{
  "num_key_value_heads": 7,
  "vocab_size": 8192,
  "hidden_act": "swiglu",
  "norm_eps": 1e-05,
  "qk_norm": true,
  "init": "uniform",
  "lr_head": 0.00375,
  "warmup_steps": 0,
  "max_seq_len": 1024,
  "doc_mask": true,
  "dataset": "wikipedia_en"
}
MLP neurons of a small language model. Each row is named by its layer, matrix (down: output weights) and neuron, and shows model dimensions 128-319. Each number is 500 + 25 x the weight over its row's rms, rounded and kept within 0 to 999. Numbers have three digits each. A neuron's up and down rows have the sign that makes its largest values positive.
Before each neuron's rows, "raises" lists the tokens whose logits its output raises most directly, leaving later layers aside.

raises: "ates", "ate", "ating", "ated", "ats"
L11.down763:484490498529507487494488488466548513501520446474478505560508489506496508517452506489486547495496485485520447515517514484461475497473516560510520478456481461524485495474527534519529511520531463473499483485458506489531503549517509559504501517491472530518488519530522552485509504526494497517495501514486492497508528538537526525486479525514474498498536493505467518485532472493463502480508493456563516538464498468490502492504510467509476501500465491484522481528489484513540480527573494476531503451503558493483494512457520503448503535506485476451524511536539503508470511539461534482

raises: "igh", "ight", "ad", "ite", "ife"
L8.down619:471520479453467514461494493484504520465502532519500474486529504492454553517498478467512551550452508501547497496507514501525509503516462530503453500469510492488471517508512448520513503501508516530500503502513543499511510505494486512566540510520512509520482525519486522506513504505497498471541461501529519527535508478459532494532499500506514489451470456495489469473490502504505520489518458511489474495515498468427514506511513546442533502512573471535510493518499530483489504528477525544513520494522470490483522513493522482472527480505490496504547508501462468473481483459459485488

raises: "ary", "ari", "aries", "aria", "ify"
L12.down875:478466507506476532467499455529518518498489470487535483546514500480517527491529477493471515522555480507536482472480504510558505530488502550531540518472518490502491480510504511545473550513478529497498508493494501521466503459496460497501523494521477484493464491452510515518465525528511451511402551463506478539499554530514478504486512552537466536506470531497498496515512507467472487496466483482533488478519488507487504509503526509514468506503500458465469502518481511492466462532548539518522488519494494460480509508469483477497485490498520518477556503449496519475525488474516531512

raises: " two", " three", " another", " a", " five"
L11.down212:506504511492521488473497516501510498512506518476485491488500491540512504472477478491500491502495527506523480516498539507477503498520511537489514520521464466472513474527493493471522494509429468454494466462509502463485485519457517490495479486533494489425530464477489489483514506511523466505515504518479497500510473508504525501491532511556521500535528497440497486533539520534470504474485453532492491495484513490492515468483509496479487558474488501498470537498454472490512559509497483443463515530521492495536489510462535486526543475508511483513510456496494536523480463517517457465

raises: "ged", "ger", "amin", "ald", "ge"
L17.down336:527487482498505528533519469518523470499521502489460488495489477501521500560503507483506455509503497512505527489516486510498519492483503513518485456476548502493472489484491516507504480460501560498512462500496476525533521494522420482470495523504502533513527497484510491492446523525539496507497498526490505502517556526467477488504466484493561489461572489551542433489538476477458452525502493478514493511539467464499498503523453472462512517480507531493515503508512509461516520536500483500511483480503505531560516527484528475512507478481459469488514495484525459504514480523502511510

raises: " became", " began", " did", " changed", " has"
L13.down61:532498473530464557533544485509510459496534488467474519509536486505527539504522488492491505503474510479440488505505507509549461493479457488494506484487526499501467454567469497473487507507508475517517553501511557516513507527495524481510473516511490544523466506529506519488493473501485486500481484517508498479503509523540480508479543541526465498496491493538478491513557523515534484451482430513514500507537532499492487455503492434439503483481479483541507495496442517492502461482558496475516499530510477463474507502518485481522496494499500519511452498506485468526462496538509504487

raises: "ton", "head", "ham", "stone", "field"
L10.down539:469508473504495515486491487459511491490505521499532505468517524587488533484470502517471480566496525478522487508508522488552505494486520491544513477482529503452487492505501502524529499526523497520506480506468503472484495513508467530489484464543536505508507480533514461526507497508532450492499521518564523511467512504445514493483506540490489466502494503502497501505489468511506477517540493494472487482483511516515508509488516475503494504444535518434514510513481513490484535521485515540473520499496487487463520493521491530507480470536503452528504479509505480485482518521501491503

raises: "ging", "ged", "ger", "gy", "xt"
L13.down381:498484488502457505513500526486500468493521512492470520479413521502516503478486462499480476505488505485509504470514481465522501539488487496489490492534524468470460446481463550469535508499533533515498486508514531463513486517499490479459514521483509534506506512510491516503488533572468456516538501480524483505512512488487494524477485515524521512513475498537489526546483468521518527452495498478460511525502495510501480499423497514534486466465491555505550521459461507460473517535482523484474470494516468499459496493468506480479547483479479467490511493495527482482487513514529515529

raises: "ron", "rian", "rid", "ril", "rick"
L10.down34:535504494521469522503528492520467503498507514479463486501492434495503496529516498501487465485515506490485489546499525502452432563507450454521514499475493546478467564477472473534459535521540501516485440541510530508511490445554519484485487480534514549494516486478502505478523467554548464540526491507504506486483486522513501499532477537476514496513493481510544475489504498519537475512498527527503466517503522500442490525492529522560461486532519504471496467512493470476506499480457441458480523521498537518486467524492492519504461518483525551481505465537540539509452474508490525495

raises: "less", "uro", "spe", "law", "bro"
L18.down671:526488540499509513455492482488516485498498466478540514531490473520485485508485506477532500471488519526473488452506514529534539557503529523540546480541513464506492465508504468523510487454493532528470504546494512440515511514501482482484536523512533506555486500525512451528489489502502497475489472456478492484482479520502503482474504509525521537509450490493512497554496497490470521498494508489516508483504493475418529478515544506474542500488493452480512509491536506488534501511490550482508484493510536446553524537526493478493508486479490540536479485538464494493514470491504477513

raises: "ming", "me", "m", "ms", "ğ"
L17.down744:489532469504511511469473477503483519469501471518512529517497476455468527507511527518523474476520495526507500420514477431489507571501479540502504512538486533476474487491488495508505529516543470519499473525505510504502481510479527525492517522538481456511489478529528482512516495532553492509537511493506510523482492529507488521547474536504462493529502483462517524508533516499507480477530532498492555494536491502486489493522486518522487522497459482538480471503505510536488490494485476520489478465578471482500468511501497507489447486471492501505501451462481512521485547479540505484

raises: " 18th", " 17th", " 16th", " 12th", " 19th"
L16.down721:531477516512554461512497558464539504496496484535466509524490430521509498532472495499436495502510513513565497477462461503481519517545528495508540551525498517472544473516508507524491521483496475530500476496490532518473451544551527510475522535523520486502533538497499527466495481481469512491485488516527510484480488526521511483506462544452456514500530514501477546531522491497479519502499535506487529464505522469520497469516514515458501455522468544486481505436511438480487509471470508491527467491479501533506521497478532495458520479467510506531457450512501516499477455537543471459

raises: " losing", " able", " going", " performing", " coming"
L10.down249:475515472483492525534450479507469533510476455521507524494543499471492490436558540503484510488507472564523499494514559473503505510468475512534518540527505518506534537523480455466505458499489542524519440525512468515475473494459497476492493506485536508518556488544526463505512485498519492507477500465494491479524500493526480542491534452462502499528496516490441456519512470479535473507517512464485485521488481469463522512513466542473491498483492538523520477546511479494477465461490516519514453510545472465519548483485518482504538480509530495528530487472493507467521513493510490493